From a checkpoint of a small transformer trained on Wikipedia: width 640.
MLP neurons of a small language model. Each row is named by its layer, matrix (gate and up: input weights) and neuron, and shows model dimensions 442-633. Each number is 500 + 50 x the weight over its row's rms, rounded and kept within 0 to 999. Numbers have three digits each. A neuron's up and down rows have the sign that makes its largest values positive.
After each neuron's rows is what it responds to, as a language model described it from the Wikipedia text at the highest values.

L3.gate936:512450614456497519505470551562525509574471522451467529516430531489579427488460441503396521503462482451618406577477487433500447461453493367400479538449513495459548477443454490431415600416537443553491578497537484519506447551618512573456525515452572492466499457445452609452557449477508484529517473461499500474453492497479423594504542514473443647520503560494500547470603504517451545466495474485436493480484488513485543485511494510439538432522479477466430505512539473480516460496523457497520544449448532443459433587514508493562489522529368547467618485459469507439594565532516510525
L3.up936:434554558474514568423496558580472498412379530388417471599521521488478495386581526517499460528538538472468481472539485543466473506537515476570571426458494480469530453450505557433565470570465462523415578501459483450504477432539568506428513603524528546461450511556456525497503559512522477492445428595501491437625584525454444386530439529511422503455482612382443350489501458456506381483418427522464484502513530535463495447523510459514470557499580453481604530478586566505539468430533490622532400508507508535486468481522548546438500530512546594362452594582579392513442527501464410497
Description: Citation and abbreviation periods

L4.gate568:468597531383373501551472549571475512491516462436444526458512592496487503542452498537412495470496432481615512479473452510543470407476520393463448503533449475500542398519474446454488420459443451460544570508507509505521485515563441537563513410467510485487601461472456529540473480485482561528501452527546453530507473530494445519520493495516486643499496531416506435534548463523533504459440537398456465493474411487411476521553504473450424501508490511447481485506544420467494458455535539541442488466555559548555449542543492522452536410482462456521410555519539426484585446442483500417
L4.up568:535383520528518514477529528528492438470538489495499514576365462442521500499497449462558629481490519452437477441544462585402438440479545479450448439543511466467463501437511566534411565459529497564505390508533446482488460494481516535432497498454485437553544497519363481487423529533457516457480492477540510536581546532507483463578510468461463511517494565500553513498494491410464617476502480528579491504446399531522510572550486466453444429465516508497521541405422459497522515448459465537560512463485553445547509489505398413501471524534552456439475533510399498520477571530389573580
Description: Names in headings, tables and references

L4.gate700:462506477569473445557469542548551555429464443513488431553430489485532467571474570476499435450466411451432475557581508536572482577539624470518569419439475495561540543437473539479561405512443505578493582591531498549558474554442473490535454458395445552462513557557498503471561471475452505551410485481609390462413511480586555453508524450498444526517463495465476524444404438483449478429474545571518514514521560431419428490574440481492469573420456523581514499479492457470443511514493597427461602435471496577544532506568560409555548500557426531524529565413515561509431450438546476455
L4.up700:416487582515493343549508511533506473464414510442515542577421470443497491457642540413477519536468491476469414593536542503485438433516540458550548380466505578481576449466483446482500510474438468518567540497422467460522508465573484505505573520552478568503558522538587499486472455456527552469491458536501497497460459423442498445453499466458482521502495463538514486466581415506501447447528489563369480530446557467532461425568448505507511536506468503536463460511384538558461484473483545433475535473507496479414503530523461467392424552525458470561546523464516534485493465494591508479
Description: Prepositional that/which

L5.gate476:537450487405585461570457482544492487474521475602554527488419505544506494471545499509470483374435456515476544470530580492548443587524498538506456499388533544508543507578437492532543464452543491496452509481499474501500498473488402537448405503600537484484519386423503488512540503492528476408568525518491411486484486544420500421490494501520405544510567473534472450509557543522516548516561478483483523483439555519507380417571379576473539407423552416580553500430486534410481551467471493457422481405449493396624497444635487542494525530507556429576496484512476362427483534620443591472
L5.up476:553438467411613472505521521503506489453513470536620512467539469433557559527554477445515480469528548586474405567503487448534440544495450530569432510461505601433571581497494503528509525532459554463556433496484588567500435477599485545432458544571523531526473450423553476533538476499545496436470535475589499523526554451514527539374485445510442541520502454467520497459454456541472574530446507489508470510506687480510561509523429508493464577466511513547550423404410527485504491534492522578428501544481422478523476503534488504561512450528507485419540635524497524479495522642619602486
Description: Anaphoric that/this, year digits

L3.gate838:516458506493488582447457484542474470368461518480406557491444498532498549482468528576507480471482499451570504516468484557535473477404515502500484532495477427497545540464539444513480450518478503510450539511452535520419546534558506433464458421402400539492585485456461505519569514539538468533557362547569556513573485542560388478383576448460550476514407532596498535491518473538492490498481479456531529495427485504457475530501444499403513541472497505435526530485456433441401542513504444404454488514525411562544589464451604503443474480486530483598465616513559497488455563517501448525
L3.up838:516419461548555569511482515555471501457515542458570478510479501542492508494513490428502497457407476538543521505551501524554512500461474512466445501472468577472471507438474504474561531600447541420421488490551456546412386551530517515546553453499494559465480568486531510580429432526556483444489541522500569531439530516448571523557436461432523470433431614469547515505553431507481478483481430489523485434513534481493515403538449554487479523458480448501501452473537546520486458472507507495525446485518492525541541553494494513456501480434512425501518510559582485556488501495481458458
Description: Time-reference anaphora "that"